Part of a small language model's weights.
Training: 853M tokens, 6511 steps.
MLP neurons of a small language model. Each row is named by its layer, matrix (down: output weights) and neuron, and shows model dimensions 64-255. Each number is 128 + 32 x the weight over its row's rms, rounded and kept within 0 to 255. Numbers have three digits each. A neuron's up and down rows have the sign that makes its largest values positive.
After each neuron's rows, "raises" lists the tokens whose logits its output raises most directly, leaving later layers aside.

L8.down2330:111116118074158149079140148128136171142083148083069131093116117104145102114121118129137097077066109117106092128087156146132132134157097101155157130152184144151112155116103147083144176167155136116134106134147123128106112111148165157098186062158129106096065112174147110181155125166124137077140068122103109097158182111144130104158185149190167157122132104109104159124128137153172096162113133130147152116073125141103204104092103150117090109128101171118086161138096056137080112079130123104153140093079133083174127151109176097152083142081092169098133081159110172130120083136087153112
raises: "s", "ins", "in", "ski", "shire"

L8.down1875:167128099128108129127119100119130076179170126137070163151058146098085130103100145091102173107165111146131110166088156120207152143144058128107104111115114179161188120095124107125160100129114137173100074087135140141108125138168081117139090177151108132096113126102148137173058096081130070112168115151125135171147144088143121121179077125128140135157192179104169147131127065127121162153083117125125107115083145072164094165128150099160120146147127114159122117117114048122079091110090113141120177145133088150068068156152140084159131092106134156049162134108118136108139103110173111067
raises: "ted", "aut", "able", "ium", "ial"

L8.down2096:118124144173134134197092081137110171138134081130061155126136157138195160173163088125077128064114057091181092135201168138133125128095144137107137190144112145160108108146128153102099120069084109147133126094130100146097197125102137122137148155137112169153107122112091084130098191141110156147137198158157151095104121139144095118081100171167114125140147182119119120101109141101111143086115148174163166111135135155163100150156103116172113110090142111091097156159147162072158112104151169107164067110059097121151114142138112109100102164146122144127113084094122136139139106119200169123
raises: " of", "way", " the", "ies", "ied"

L8.down749:073108131127144130110185078159115089090132095151112137137118100081128147082162081137116166160114106136127139155142151139108134169078133151089109063115108145117121159186131133178095147142160082194133165139139190119123099129138125121089091114124095187132162138125125133162104140187092140152186139182097189144110089120155107144070093164070191171131142144137128137119151159116144128112136103137152124112130136120127086118168141108106174130079158130185147103119202125075092146111126123128181127096095147150155149137063044117116125110103135115171105139187184147065127122158111130097
raises: "eration", "ere", "era", "ery", "ers"

L8.down449:087205148121078200211105177132140152120144154107161121119121082119063156110140131044121126176144098103150159125141135156110137182123124087112133151076134180143054086131154081118141069121115172134165072173117107102159173136148101098171183132126137204146156106169149092122057103190123138116113092096095086148149168120140129128159094132041154066142106125129129086113081114128151105093084136144145149056140106160147118188133109134225118140121145163122134098104147090098146125123105112099094166140137088131174105100166094152144131136149103086139144103186185143102088083203122157135
raises: "hip", "oming", "z", "ki", "ky"

L8.down1377:103177122133185063137097134124087073209100152165145177114112150141093111099182126161108177099136144151117156136102164098160091108175126163112105158140129160129106073126192140143107121082135126122146120127164101153089085081088103091105089179184152124155160162133143120099142130134148123096164129138202160133073142125117134165106084175155105099099098102103138144108085081148090086112123125175131167138147125149082125123079137097161187097128120142136126173080042163124179143087171134138063104181121167150069087077080098112104178100149166061065144117148171171083090144107238122144
raises: "ate", "-", "oming", "ates", "ades"

L8.down2193:150120154151063175088121066127168139118082095179112142118144120135085140099127169126110187113119121113126130149185114140189103125116126167097155100072132173101086125143097148095160152145136163129114132153164144119185176076088129112087150101128154116099114142145099163111094147073085071080140182051136112160158079114111117107113150112121162162147089141141134199165132140108114097127139166111117082118125123138096114085113036138164151087167080145114147103110113097211101103139189106176128128142179095147099116159124133158140123136194113142185131183138176099157129087070113079124
raises: "ata", "ate", "id", "ide", "ides"

L8.down291:140116117145105093090102154223093105117076127104098126143164166150203155116103106096130112108131142093216136104154028105106179119124161180074085073131064124105151129103113118109076101157133063141136100129123163100164090127132155111115092138151163127112113159100155136145073133156128139129113159151121098098106144135089129081112158118198081125155171153107121142153154101122123096162074104093114169161132139170099070114143079102158101229115129146184142123194093093092163121114110142176060148136139104136164144143172044128209129151114135192157107114161136094164124105084128126139
raises: "ane", "ade", "ven", "age", "ance"

L8.down1291:089094103109106174115074106189113153119130091131097152104033077075126058134147108130118113137090101147104114154132136177074156115115097115053161125133154114119098175155103157059130054166144104183090136091116105153095114121182156134159137095147150113163141123117065148097142145102163129125158151100169118108124105100166120127184097139138132174074102079160115120123197092140124136180103133137088177120156092109098090082143128155149124134103127120110109087123172083138143139093152174137107129143136142074171155142108210112119163155146170115148091127094094056118129127155137115168
raises: ",", " they", " if", " we", "be"

L8.down1421:121203122164132167122181095094162111102092144131082125087158113146124170139091107099155140095123166210161172152101157139124157165089097143098148110176105140169126138126131102149185091154121087155104175189116178159063130089161103151132154144170173118138163129108118129062147078167145113126136111137100090104164137070151127091081097124132130158125095126097197038150101148119090154133154194131128105148130119147111125168070130065103146021125135105041169102099141118109151101091167071168125188119146137139136130126152102179183145133129090121151112085079119142144104077138101150083
raises: "ist", "hip", "board", "ath", "id"